From a checkpoint of a small transformer trained on Wikipedia.
Size: 10 layers, 8 heads of 64.
Architecture: LayerNorm before each block, learned positions, no biases in attention or MLP, tied embeddings, normalized queries and keys.
MLP neurons of a small language model. Each row is named by its layer, matrix (up: input weights; down: output weights) and neuron, and shows model dimensions 368-463. Each number is 50 + 10 x the weight over its row's rms, rounded and kept within 0 to 99.
Before each neuron's rows, "fires on" lists the tokens most often at its 100 highest values on Wikipedia text that the model never trained on.

fires on: ".\n\n", " |", "|", " en", "in"
L2.up2024:45 37 42 23 67 48 68 53 38 48 65 44 69 54 61 48 37 43 59 62 56 60 49 63 57 66 36 51 61 34 55 62 42 53 43 43 57 58 51 37 58 56 57 69 51 69 41 54 47 63 46 46 48 62 61 42 47 63 46 46 51 53 44 54 53 30 36 49 49 40 60 57 51 69 49 53 53 51 68 35 56 68 55 71 51 60 52 52 53 58 55 56 52 61 67 56
L2.down2024:55 53 56 48 44 47 41 56 69 36 54 47 29 38 51 59 65 54 48 49 37 53 51 31 53 44 60 53 46 61 52 58 41 47 38 54 46 45 54 43 51 45 48 36 50 55 46 51 48 54 41 44 56 54 57 48 53 61 59 42 57 46 36 06 54 57 52 51 43 53 52 55 52 56 52 56 50 45 51 48 56 48 56 48 57 33 52 42 48 59 45 53 61 49 52 48

fires on: " |", " H", " of", " K"
L6.up164:35 25 25 41 42 39 53 50 56 63 54 50 48 45 47 56 56 44 36 43 40 62 53 44 50 50 48 58 53 51 36 41 59 61 44 61 44 67 53 56 56 58 60 60 49 62 60 38 73 44 38 37 71 68 50 52 62 67 54 50 46 58 34 52 42 35 55 45 55 48 40 53 62 62 43 56 51 50 57 28 56 50 51 67 56 58 44 61 50 54 43 48 64 48 51 48
L6.down164:71 47 45 42 64 38 53 54 42 34 47 49 50 47 63 54 39 59 55 62 42 48 50 59 45 53 47 39 48 51 59 50 62 41 44 29 40 49 61 28 41 25 44 38 46 68 46 39 43 49 48 32 41 32 64 41 46 59 52 51 55 65 68 42 33 49 48 40 44 42 49 51 60 58 51 59 51 31 51 54 60 59 59 49 52 60 33 51 50 47 44 47 56 55 50 51

fires on: " |", " |\n", ".\n\n", "."
L2.up1785:61 40 49 52 53 45 65 49 39 71 58 60 60 42 50 42 52 50 52 53 61 58 46 48 40 55 52 39 75 54 61 60 48 69 45 33 55 61 59 23 64 49 51 47 49 57 46 45 50 69 43 40 39 55 59 50 55 49 41 46 61 55 48 52 46 44 44 71 63 48 50 52 47 44 54 29 56 39 45 47 52 57 69 51 56 43 30 39 56 70 39 60 57 41 52 50
L2.down1785:47 43 43 47 41 54 41 51 51 49 51 47 56 53 52 57 46 68 39 44 49 67 46 51 50 43 45 54 48 47 41 45 42 43 44 43 50 54 51 61 52 48 48 40 40 62 51 55 60 50 39 52 60 46 45 45 46 60 61 52 43 48 46 38 63 39 60 56 58 59 42 50 62 48 58 64 47 41 49 48 55 47 51 53 57 46 49 46 54 54 51 56 46 47 51 54

fires on: ".", ".\n\n"
L2.up900:63 50 68 49 45 45 43 59 26 63 41 57 54 43 68 30 48 54 57 32 52 63 55 53 33 38 47 35 68 47 52 46 52 57 44 53 43 54 53 46 49 47 51 53 55 54 45 60 48 64 47 42 44 51 64 55 53 42 62 44 63 61 36 67 57 62 46 61 61 44 43 58 46 49 49 45 46 48 33 57 64 62 64 45 46 45 48 35 55 45 51 42 71 37 52 49
L2.down900:52 63 38 60 51 48 54 48 47 53 53 49 54 51 41 49 42 47 36 41 48 45 53 43 49 57 51 58 53 49 53 49 56 52 44 46 48 60 53 58 51 55 50 53 38 48 49 44 55 46 50 57 39 37 41 50 51 45 51 59 43 42 53 71 59 46 44 60 58 57 54 46 49 54 49 53 54 45 49 47 49 41 39 47 49 49 52 41 48 44 53 55 36 48 45 50

fires on: " |", " Sz", "z", "ł"
L2.up632:50 09 41 41 35 46 54 53 39 47 43 53 65 57 52 35 47 61 54 43 45 51 47 47 46 37 51 44 52 55 49 66 39 64 67 64 67 49 62 40 59 38 49 58 52 63 29 45 55 53 46 45 35 53 43 32 28 56 48 42 67 53 46 47 42 45 27 55 70 41 42 57 34 42 44 41 51 45 63 33 59 48 51 40 63 43 35 45 41 40 30 44 50 51 38 44
L2.down632:56 33 44 50 43 39 45 48 42 42 49 45 61 31 43 40 42 43 46 55 39 43 60 54 52 41 49 52 59 57 59 49 43 61 51 24 51 55 60 54 38 34 54 45 41 49 53 60 53 54 53 40 51 55 56 40 42 46 50 38 49 52 42 47 64 46 54 48 53 67 49 48 51 43 48 48 45 33 41 57 57 41 57 50 59 43 55 62 50 50 56 46 49 58 56 41

fires on: " G", "z", "g", "G", "ig"
L2.up133:56 41 63 55 48 42 44 45 37 42 48 58 64 52 60 49 49 66 49 51 56 56 55 34 69 52 46 48 54 63 50 73 32 57 64 41 62 65 55 52 43 47 48 59 53 51 50 30 61 48 39 61 35 63 50 46 49 63 31 41 52 42 51 70 35 21 51 59 48 66 31 63 65 43 46 54 57 51 39 41 37 44 61 48 51 46 56 55 40 46 15 44 41 57 71 50
L2.down133:52 41 53 45 44 47 57 52 31 67 57 47 57 38 54 48 51 61 37 32 46 70 43 46 53 36 40 43 58 34 64 64 61 44 59 58 61 59 46 38 41 56 55 60 56 72 46 53 58 46 48 55 51 47 40 59 63 49 63 44 53 45 45 45 44 51 51 54 39 43 62 30 34 53 50 43 51 59 47 57 46 52 51 42 43 35 51 46 60 57 50 54 48 32 61 43

fires on: "-", " part", " re"
L6.up657:39 48 52 57 45 68 55 74 37 66 53 41 59 43 46 46 52 44 35 44 49 43 53 61 47 53 35 36 47 34 59 43 56 64 43 53 30 74 46 54 80 64 54 38 61 52 79 40 43 31 55 38 42 32 47 55 52 48 48 61 53 51 46 55 50 55 63 66 45 43 62 57 38 62 51 35 52 58 69 66 57 35 44 39 50 53 66 40 68 58 52 37 61 56 46 41
L6.down657:38 46 54 53 53 57 51 52 43 50 42 49 55 37 49 54 42 59 63 36 47 43 44 63 53 45 56 39 51 59 55 59 55 61 45 32 45 72 65 38 48 50 60 54 50 54 59 49 57 64 55 59 32 56 53 39 64 52 47 56 51 56 42 53 55 49 49 50 38 41 54 50 55 52 53 46 50 53 63 56 50 50 58 37 60 75 51 50 32 45 42 44 48 42 46 50

fires on: "]", "):", ")}", ")\"", ")", "'"
L2.up96:17 45 53 58 43 53 36 65 46 53 36 49 58 58 53 77 60 41 50 33 58 58 52 57 54 40 40 57 74 56 43 61 67 65 44 44 34 60 49 52 59 54 48 57 64 53 45 35 22 22 38 63 60 43 65 40 52 46 48 52 59 65 37 53 62 62 67 55 46 36 45 58 55 42 56 38 42 58 56 46 45 33 61 39 46 49 39 45 46 63 37 47 54 57 71 58
L2.down96:51 59 58 50 49 59 50 46 56 40 44 52 59 59 59 62 42 60 56 48 51 52 42 51 67 63 50 55 48 73 43 53 41 56 48 44 43 48 46 55 53 36 42 53 50 38 24 61 48 64 41 49 37 31 66 41 65 47 40 45 33 43 33 37 56 69 52 28 45 56 59 38 54 41 48 59 51 53 62 44 46 63 63 45 45 72 49 51 37 65 33 52 51 55 53 47

fires on: " |", " in"
L2.up724:63 37 52 52 46 47 55 53 43 57 49 50 57 52 60 63 59 45 55 41 51 60 66 45 36 49 63 48 66 49 51 59 47 46 59 37 49 49 45 46 61 52 52 67 53 56 73 51 45 47 39 54 48 46 41 43 43 47 42 61 44 45 57 53 33 51 38 61 63 36 46 65 40 48 48 49 50 36 60 35 51 50 65 52 41 38 50 48 48 55 42 30 73 42 52 47
L2.down724:57 50 35 56 57 53 40 55 76 44 54 49 33 44 49 47 60 62 59 47 49 46 42 48 57 40 66 56 39 40 46 55 31 46 50 52 51 44 63 53 39 32 56 45 52 73 48 44 53 57 47 44 55 55 41 47 46 59 60 37 48 37 19 13 50 44 40 45 38 51 49 41 49 52 33 55 43 42 42 40 48 50 55 29 46 48 63 49 41 55 53 53 52 41 53 51

fires on: "\"", "]", ")}", ")", ".\""
L2.up1849:51 47 55 39 41 25 50 59 54 42 33 55 58 65 32 53 71 29 48 39 40 48 36 44 41 44 24 42 73 60 70 45 61 68 58 52 45 41 48 53 54 45 51 45 68 54 39 52 38 47 49 36 59 42 57 45 29 62 51 55 56 57 39 55 43 62 43 59 65 30 31 57 47 42 49 45 48 37 60 44 55 44 54 51 61 47 24 41 49 50 47 36 59 43 59 50
L2.down1849:24 43 55 44 55 65 65 46 49 49 60 53 24 64 69 45 47 65 43 63 63 44 62 34 63 69 57 39 54 41 39 45 30 51 49 47 66 54 41 58 43 36 62 53 65 40 49 70 42 66 54 49 46 60 44 45 60 38 52 46 46 38 40 46 57 48 59 50 45 49 52 67 55 56 54 39 30 40 55 44 50 59 48 60 57 66 42 66 52 41 57 50 50 41 47 43

fires on: "z", "k", " p", "b", "p"
L2.up392:45 46 58 59 43 50 41 54 54 50 35 51 42 49 57 46 54 48 55 53 43 55 49 38 48 36 52 48 48 66 52 44 45 49 57 53 52 57 59 43 63 28 58 50 55 46 63 54 52 51 32 49 47 52 66 34 35 36 47 50 34 40 54 62 36 47 59 68 48 55 47 58 36 39 63 55 43 45 58 40 61 54 54 55 49 59 43 55 51 47 36 38 49 59 61 51
L2.down392:46 47 52 54 41 53 54 46 49 48 65 43 53 46 44 67 66 74 60 41 54 56 58 53 47 65 64 51 47 58 62 56 48 62 65 58 67 37 59 57 46 54 46 47 39 51 57 51 46 54 45 48 43 57 57 55 62 56 58 44 40 59 60 38 26 60 45 53 34 58 46 49 30 53 38 30 50 38 45 48 39 51 58 56 43 71 57 72 66 68 41 38 50 34 52 68

fires on: "–", "-", " ", " time", "20", " of"
L6.up569:47 49 58 45 66 58 38 57 56 59 56 60 57 24 42 59 45 59 38 62 58 45 61 54 62 36 40 49 50 43 99 46 55 63 56 62 45 53 60 46 58 49 56 54 59 58 42 40 55 57 53 48 43 61 57 66 38 47 64 47 48 64 59 59 67 66 39 67 53 55 50 62 58 41 35 40 40 48 35 53 67 48 51 42 49 59 41 33 68 63 45 50 55 34 39 64
L6.down569:46 41 55 66 43 46 45 55 44 51 39 59 50 36 69 65 28 54 52 46 55 52 39 60 69 58 65 53 58 42 48 70 55 68 60 36 48 87 75 46 58 47 54 56 43 39 47 58 60 58 33 36 27 56 52 58 34 51 43 51 57 42 50 52 72 51 50 59 58 53 62 45 35 54 63 38 57 58 54 54 42 69 46 31 53 54 47 59 36 44 53 51 40 48 53 47

fires on: " ", ".", " in", " a", "-", "1"
L6.up157:57 47 57 56 43 47 47 59 45 58 40 36 53 53 57 27 55 59 33 32 42 51 56 49 54 56 56 54 60 49 53 51 44 57 45 50 51 51 42 49 51 51 64 40 64 56 53 55 34 44 37 39 48 48 47 48 54 64 51 74 50 46 42 74 30 51 53 59 58 63 63 52 53 62 47 37 43 48 51 64 60 36 41 72 37 61 43 52 59 54 59 58 48 58 38 53
L6.down157:44 50 41 45 48 68 51 48 47 54 43 56 48 43 68 52 53 58 46 63 66 40 56 37 50 47 63 42 38 56 47 54 62 45 55 53 62 77 64 35 59 33 42 57 52 42 67 57 42 57 44 31 31 56 56 40 59 54 58 47 56 47 55 72 46 52 57 61 46 59 34 39 50 47 82 28 44 50 57 51 47 44 47 41 59 52 59 45 60 25 54 47 57 45 48 59

fires on: "qu", " Qu", " comm", " qu", " re"
L6.up1509:43 37 59 45 47 68 52 65 48 55 56 51 56 50 52 51 44 51 39 44 54 61 51 50 53 70 35 51 56 60 50 49 50 58 52 55 40 60 44 45 60 46 38 56 54 59 50 35 52 37 51 53 43 54 34 56 58 49 57 55 50 70 60 56 55 45 53 70 63 38 34 59 40 71 67 27 56 49 69 44 67 41 48 46 54 27 34 58 51 55 55 39 61 42 47 64
L6.down1509:60 58 55 53 54 49 44 43 57 45 49 50 61 29 38 46 37 50 52 42 38 43 60 48 41 58 44 55 47 50 53 38 60 52 40 42 52 38 52 48 41 68 68 38 51 56 59 33 48 43 50 65 36 33 63 55 70 52 31 31 67 46 45 65 35 64 58 47 48 30 39 42 46 64 55 53 60 41 49 59 55 55 38 43 49 43 32 50 43 55 32 50 46 36 55 60

fires on: ".", " A", "H", " "
L6.up1110:63 43 54 39 52 45 57 59 37 71 44 50 56 39 65 46 59 40 44 49 31 38 69 51 46 62 63 37 69 63 70 57 51 66 43 43 73 49 41 48 52 70 54 50 44 47 32 59 40 68 56 54 64 62 44 38 53 47 51 49 37 61 53 52 46 46 50 59 54 36 45 63 48 50 47 42 53 47 43 48 55 64 47 54 44 21 45 43 58 47 45 49 75 54 46 57
L6.down1110:44 60 44 35 57 57 47 50 31 65 42 52 51 43 41 48 70 38 67 65 56 45 22 45 63 44 52 59 54 66 18 34 50 56 43 58 52 58 41 59 40 65 49 47 33 27 49 59 62 45 47 56 65 58 55 54 51 58 65 50 65 35 56 39 43 43 30 64 48 36 39 42 43 60 49 33 49 62 50 57 61 69 40 49 36 70 35 45 62 37 63 64 43 32 50 49

fires on: " ", "=", " is", " was"
L6.up1936:52 42 67 46 53 52 55 55 33 54 41 44 60 55 57 51 45 41 81 36 42 58 54 50 44 61 57 43 55 42 64 52 47 66 50 58 45 54 48 52 55 33 52 50 75 70 34 48 50 42 48 53 55 36 42 49 46 47 60 64 47 52 43 72 37 40 47 58 47 56 52 62 54 54 51 30 54 52 59 61 59 33 66 50 46 47 43 54 49 77 44 49 76 46 38 37
L6.down1936:41 47 28 45 51 28 53 59 55 61 23 33 33 51 35 50 45 37 45 53 39 58 36 49 43 47 33 46 58 39 59 41 48 59 60 54 46 66 40 39 48 54 54 50 56 57 63 46 60 40 37 39 66 52 45 54 27 35 58 54 56 55 54 57 47 62 55 58 50 34 45 38 55 40 47 49 64 35 44 43 69 53 67 40 55 40 45 32 47 39 52 55 55 52 57 48

fires on: ".\n\n", "==\n"
L6.up1504:64 51 44 43 64 35 58 53 37 74 48 47 53 49 56 58 53 54 59 34 49 72 49 50 52 62 59 21 47 26 38 59 64 45 51 45 55 56 57 53 60 48 47 52 54 66 51 38 53 61 35 64 63 47 48 48 53 60 58 44 51 54 56 74 53 46 54 53 56 35 53 56 38 48 53 43 56 48 41 32 63 64 54 63 51 47 41 48 57 52 52 49 51 32 62 53
L6.down1504:65 70 56 45 52 44 56 52 47 46 46 47 51 61 39 57 55 54 44 51 45 53 50 55 51 50 44 41 36 43 38 49 81 44 59 33 46 58 46 46 53 50 42 46 42 57 49 57 64 48 37 56 56 39 49 46 49 41 53 48 54 50 59 82 51 51 50 62 45 52 44 65 42 36 60 45 54 29 43 56 62 44 55 46 46 42 39 39 49 46 53 44 52 57 56 60

fires on: " |", " of", " Best", " as", ":", "'s"
L2.up1604:39 34 51 61 42 60 62 57 54 59 57 51 52 64 64 51 44 50 40 51 37 57 57 51 56 39 54 63 70 26 42 50 44 46 48 56 44 58 45 28 83 48 57 45 48 58 31 40 38 51 39 60 65 53 55 45 43 65 37 51 48 37 48 46 28 51 72 50 51 49 58 51 48 50 52 44 64 48 51 34 47 58 61 30 54 35 39 31 56 45 50 43 64 51 51 33
L2.down1604:52 42 32 58 66 41 45 51 54 59 60 57 52 34 39 56 40 60 52 56 61 55 40 43 62 23 42 59 58 53 41 52 54 52 50 58 35 55 53 42 69 54 52 40 26 59 53 65 55 58 40 50 37 52 41 52 42 39 43 43 42 64 57 50 61 44 61 55 42 51 53 63 53 62 36 34 45 56 48 47 25 51 46 35 61 56 50 66 45 56 58 72 40 45 48 64

fires on: " |"
L2.up1562:53 31 60 48 54 58 46 57 50 48 51 57 71 59 46 39 46 40 42 48 57 54 50 37 36 57 50 50 67 46 55 64 43 47 45 40 71 49 60 29 61 51 52 67 57 61 44 49 33 63 56 40 44 50 56 34 35 77 36 46 60 23 35 50 25 45 49 48 65 42 40 56 51 56 45 42 37 31 57 42 58 53 52 55 42 64 45 58 51 41 47 45 45 51 39 39
L2.down1562:61 46 51 57 43 61 46 50 57 44 58 47 62 45 55 56 56 49 56 63 47 38 51 40 62 53 57 46 41 42 51 42 28 45 48 32 55 44 55 43 43 38 53 53 58 61 50 57 44 52 56 52 47 42 36 39 50 45 55 34 32 53 42 02 58 36 50 49 45 44 53 59 42 48 50 63 34 46 42 42 47 34 39 47 43 44 63 55 52 48 47 51 53 57 52 63

fires on: " –", ":", " as", "e", " stage"
L2.up1157:47 42 32 47 57 45 69 61 44 43 37 46 59 52 50 59 49 46 47 57 45 52 51 53 48 46 56 60 64 38 42 49 48 41 46 44 59 51 56 54 73 65 35 53 51 51 56 38 34 43 16 52 38 50 39 44 32 65 44 56 50 59 45 55 40 43 48 51 46 52 33 73 50 46 52 51 60 57 51 48 55 46 48 37 38 50 54 34 57 61 42 43 53 51 43 49
L2.down1157:45 51 41 42 66 40 56 44 50 72 55 50 55 34 54 66 34 51 36 53 51 63 56 43 43 44 49 45 61 54 60 51 56 58 54 62 47 58 68 49 36 55 51 50 24 41 45 54 51 65 58 44 61 26 47 39 49 35 45 52 53 39 59 36 54 54 56 36 41 47 57 68 45 42 29 36 57 37 58 54 50 44 37 61 52 51 58 63 59 54 49 51 45 68 45 41

fires on: "p", "m", "s", "k", "ap"
L2.up104:49 41 56 58 53 44 47 64 38 49 34 54 51 57 54 50 45 36 68 52 37 53 53 40 45 33 41 40 56 51 60 53 50 47 62 52 49 53 51 56 55 44 52 54 51 48 63 46 46 61 51 66 60 38 44 46 31 47 44 66 60 41 36 58 59 53 43 70 46 68 50 48 49 48 42 46 67 46 41 57 49 46 70 46 49 44 40 41 45 43 37 47 58 75 51 50
L2.down104:38 25 47 64 48 54 33 41 51 43 70 56 53 56 62 61 50 50 36 46 40 63 77 52 51 49 73 18 44 60 49 52 41 44 55 48 54 33 68 45 48 35 33 63 45 41 37 30 32 44 50 58 68 47 56 50 45 65 39 50 38 41 45 53 51 44 54 58 35 43 35 48 51 61 43 40 57 33 38 52 49 38 61 50 58 52 43 59 58 60 44 48 37 53 52 46

fires on: ",", " and", " "
L6.up1384:48 44 42 47 54 57 34 49 54 56 45 53 62 47 51 50 54 56 63 39 43 58 60 42 61 70 56 40 50 29 47 52 52 65 49 53 62 39 20 50 40 58 50 54 60 55 37 48 54 49 60 64 46 57 48 49 47 68 50 72 48 60 60 57 53 43 33 40 59 72 63 39 57 36 42 56 40 53 43 46 50 30 63 37 43 39 49 33 58 58 40 47 59 43 46 40
L6.down1384:51 59 57 44 39 53 41 53 38 44 35 51 40 48 44 65 41 48 62 59 67 56 51 45 54 39 65 44 59 57 43 53 65 64 57 53 44 46 48 54 56 55 55 53 67 43 46 60 58 47 52 41 51 58 57 41 66 29 53 50 47 51 38 34 53 50 50 61 45 45 45 64 63 57 53 41 48 53 63 51 50 66 63 38 38 52 64 71 50 50 39 41 41 39 54 32

fires on: " K", "ag", "y", "ir", "z", " Ay"
L2.up761:43 36 52 56 64 46 53 48 43 51 52 61 57 57 73 49 56 55 67 31 53 47 49 43 66 52 43 49 52 41 35 51 58 61 49 57 59 42 50 51 48 38 59 65 46 48 60 56 54 61 32 54 58 52 60 54 35 45 64 47 49 51 43 70 49 48 63 68 63 58 41 51 54 57 51 44 55 49 38 39 44 59 50 70 32 48 30 54 44 46 23 63 53 48 37 23
L2.down761:49 50 54 69 64 57 59 56 53 34 51 56 49 47 42 67 53 61 39 50 51 60 53 45 53 58 29 70 47 50 62 60 66 54 48 39 41 47 70 56 46 52 46 53 36 38 49 49 54 46 44 73 58 41 40 26 52 52 60 48 51 37 54 54 39 50 37 44 59 53 53 40 50 44 60 34 56 67 48 66 38 46 68 53 50 45 56 54 51 65 54 59 33 51 40 57

fires on: " |", " is", " ", " would", " was"
L6.up1809:48 42 48 55 55 69 48 44 39 52 48 46 34 54 46 42 53 41 32 56 47 50 64 28 35 56 49 40 59 69 55 53 46 50 47 42 64 49 51 39 58 47 61 74 64 61 61 51 34 56 50 49 53 57 34 41 53 59 70 55 60 51 42 61 52 51 37 53 54 57 65 49 43 68 65 56 56 58 58 53 58 57 57 53 48 57 52 67 57 51 59 52 95 46 40 44
L6.down1809:44 45 43 39 49 40 48 54 33 47 55 45 47 34 24 68 53 53 33 63 54 70 59 50 50 50 34 42 56 46 53 44 52 65 47 37 38 72 48 49 54 66 47 73 53 55 60 51 49 50 68 45 49 58 50 51 39 41 56 52 69 53 52 47 44 60 33 44 43 29 51 54 36 46 62 33 45 33 54 36 59 50 46 30 56 47 50 11 62 54 46 49 55 47 48 56

fires on: " of", "-", " as"
L2.up1718:59 43 44 57 58 48 68 62 46 61 56 51 45 48 54 55 48 69 42 40 53 31 48 45 60 54 55 49 67 36 55 40 58 48 55 52 57 47 46 33 63 50 44 48 47 56 29 41 50 51 39 44 60 54 42 49 41 48 34 64 54 40 42 50 63 46 63 54 59 47 56 53 42 50 35 49 61 49 50 47 63 60 58 40 36 54 65 45 45 39 44 38 64 60 38 31
L2.down1718:57 41 53 63 37 48 53 47 57 55 54 49 69 29 50 42 46 55 56 56 44 59 52 44 51 43 45 44 49 46 40 44 56 50 61 46 32 53 59 44 47 49 65 40 28 62 50 47 46 41 44 43 40 45 63 60 35 49 51 40 45 59 51 47 55 64 48 50 44 48 45 61 58 47 39 40 48 46 43 43 45 56 77 32 57 45 40 61 51 56 49 41 46 43 63 50

fires on: "'", "\"", "]", ")\""
L2.up971:47 46 59 68 29 55 44 46 51 60 62 46 76 54 47 60 66 49 30 33 57 65 51 44 48 64 39 53 74 61 66 52 56 60 46 31 33 60 40 46 64 63 39 64 68 50 46 40 26 34 53 54 38 38 61 51 68 60 46 40 61 44 40 55 44 42 61 56 54 43 39 49 47 55 64 50 33 66 42 58 53 27 65 38 48 44 42 51 50 61 52 58 52 55 60 41
L2.down971:49 55 52 37 51 54 74 42 48 42 42 52 50 63 53 58 48 52 57 42 63 71 56 55 57 49 49 68 53 59 49 57 39 52 49 30 41 48 54 47 46 26 41 58 48 41 31 65 45 72 42 46 40 48 64 39 63 47 34 43 34 45 26 30 65 58 57 34 56 44 58 56 50 53 54 55 38 56 58 48 63 61 40 49 51 61 62 63 54 51 54 46 41 64 49 51

fires on: " |"
L2.up1266:60 25 46 47 53 49 66 56 49 53 47 61 62 56 60 55 48 38 61 38 45 48 46 53 31 58 50 41 71 31 45 55 43 50 48 47 52 50 60 36 52 50 54 44 46 66 62 52 56 49 27 40 54 44 52 51 54 45 42 46 48 48 57 47 26 42 50 68 76 28 48 44 47 47 45 35 62 31 49 45 54 44 73 55 50 42 39 36 57 47 31 54 52 39 58 49
L2.down1266:42 48 43 51 43 60 36 49 65 48 58 54 43 45 49 56 60 64 39 62 44 51 51 55 59 41 45 49 32 55 51 49 34 48 55 43 41 33 53 38 39 42 64 40 54 61 42 44 55 61 51 44 55 51 41 54 48 58 70 47 37 56 42 12 61 43 50 59 51 55 58 40 52 55 53 56 41 56 46 46 58 56 60 45 37 53 64 53 51 57 52 58 60 51 52 55

fires on: " between", " of", " under", "==\n", " in", " to"
L6.up1785:48 48 19 47 63 54 51 52 42 51 37 56 40 57 62 65 54 65 60 52 55 49 62 37 48 42 34 47 63 68 60 59 41 65 50 59 48 44 53 57 47 50 55 80 58 61 53 52 49 54 38 56 36 66 48 39 52 41 72 37 52 67 33 55 62 52 53 58 58 45 57 58 50 51 51 45 50 50 39 40 57 53 49 62 50 46 70 43 63 52 42 47 55 34 54 49
L6.down1785:44 57 63 46 31 44 52 58 53 46 56 58 51 51 38 40 51 34 42 51 40 46 57 48 67 49 42 49 37 60 46 58 59 40 40 26 61 60 56 28 76 60 51 37 37 35 50 71 56 39 44 59 43 49 55 44 45 55 40 61 54 43 66 84 47 32 44 64 46 46 50 49 32 41 80 54 40 45 63 68 59 40 40 39 44 54 45 50 39 45 68 44 61 49 66 47

fires on: ",", " that", "Although"
L6.up912:46 44 34 40 63 47 47 56 57 45 50 51 55 45 49 46 58 50 63 47 52 53 49 49 49 39 47 56 61 43 64 56 58 78 38 67 49 41 49 43 56 53 44 47 54 50 45 31 53 43 48 52 63 76 47 50 45 59 53 71 59 50 51 63 55 42 31 47 56 51 69 41 37 40 45 50 43 45 33 39 46 46 63 51 56 51 54 25 44 62 47 35 58 50 53 58
L6.down912:50 48 60 49 35 42 35 54 49 38 47 53 36 38 43 65 50 49 66 44 59 58 45 37 69 45 65 33 59 43 52 64 59 59 55 42 38 53 35 69 67 63 52 35 57 42 56 39 51 52 40 43 57 54 50 48 56 43 51 60 49 57 46 50 35 39 60 50 45 43 43 44 67 43 40 31 60 65 49 57 51 43 50 41 60 40 56 80 34 52 41 55 41 49 70 47

fires on: ".", " ", "d", " a", ".\n\n", " the"
L2.up1605:54 46 41 61 61 28 43 45 44 63 54 54 57 44 49 55 54 47 49 52 52 50 52 55 28 64 57 44 56 51 70 42 38 81 53 36 70 55 42 41 45 63 55 48 63 58 54 57 49 71 38 39 48 43 34 39 25 49 39 63 49 63 62 65 49 59 32 55 80 49 47 49 49 49 47 35 47 35 49 58 61 56 52 58 39 52 51 42 59 57 50 44 73 41 43 50
L2.down1605:20 55 45 30 48 36 55 54 38 59 37 55 56 56 47 41 44 38 32 31 52 53 48 65 63 35 47 57 53 31 46 57 30 41 49 50 41 55 60 56 71 55 43 49 42 41 39 54 49 49 45 51 64 43 43 37 62 33 54 43 50 52 52 65 56 44 51 52 49 32 52 62 41 60 68 34 54 39 60 52 51 56 53 42 33 51 33 49 63 46 51 47 38 49 60 48

fires on: " |", " ARG", " "
L6.up1399:41 26 34 41 57 54 51 68 38 63 59 59 62 41 60 46 53 42 58 48 42 60 39 62 49 46 46 45 76 37 50 58 50 56 44 64 37 73 35 59 47 66 47 47 51 71 48 26 59 44 59 45 72 55 56 66 44 52 46 46 50 51 27 46 56 44 50 35 46 47 52 57 69 78 57 44 53 61 49 49 41 63 55 49 45 53 50 65 66 51 41 54 60 67 51 53
L6.down1399:56 56 60 59 49 33 68 44 45 47 45 39 43 53 72 55 42 46 34 47 54 50 53 38 49 61 37 40 32 43 43 44 59 50 39 46 53 48 54 61 43 34 45 53 53 49 53 48 44 44 50 45 40 43 70 51 61 49 28 40 49 44 74 56 36 57 54 55 51 66 49 58 41 49 45 52 58 33 48 54 41 49 46 69 42 53 56 70 59 53 46 52 34 56 38 42

fires on: "it", "al", "ic", "on", "y", "ag"
L2.up1052:30 43 49 44 67 64 55 63 27 46 53 45 57 55 58 54 44 47 68 56 64 44 35 49 56 58 26 47 52 41 55 43 42 48 51 60 64 54 64 44 64 64 54 76 51 50 60 41 57 53 46 52 55 59 48 40 33 48 56 65 58 45 40 56 51 62 47 52 43 48 48 52 55 74 33 45 46 54 56 35 57 64 64 50 49 67 57 60 50 41 37 51 62 45 41 50
L2.down1052:50 52 44 49 46 60 75 67 41 31 52 47 37 41 55 54 51 59 42 45 44 36 58 64 45 58 46 43 50 48 43 65 42 62 55 86 66 47 53 43 58 30 59 53 47 51 62 42 54 68 48 79 56 46 52 35 45 47 71 41 53 40 19 50 30 59 20 58 53 44 49 62 41 61 41 51 55 40 55 53 38 54 52 45 48 63 51 54 60 47 72 57 30 59 51 63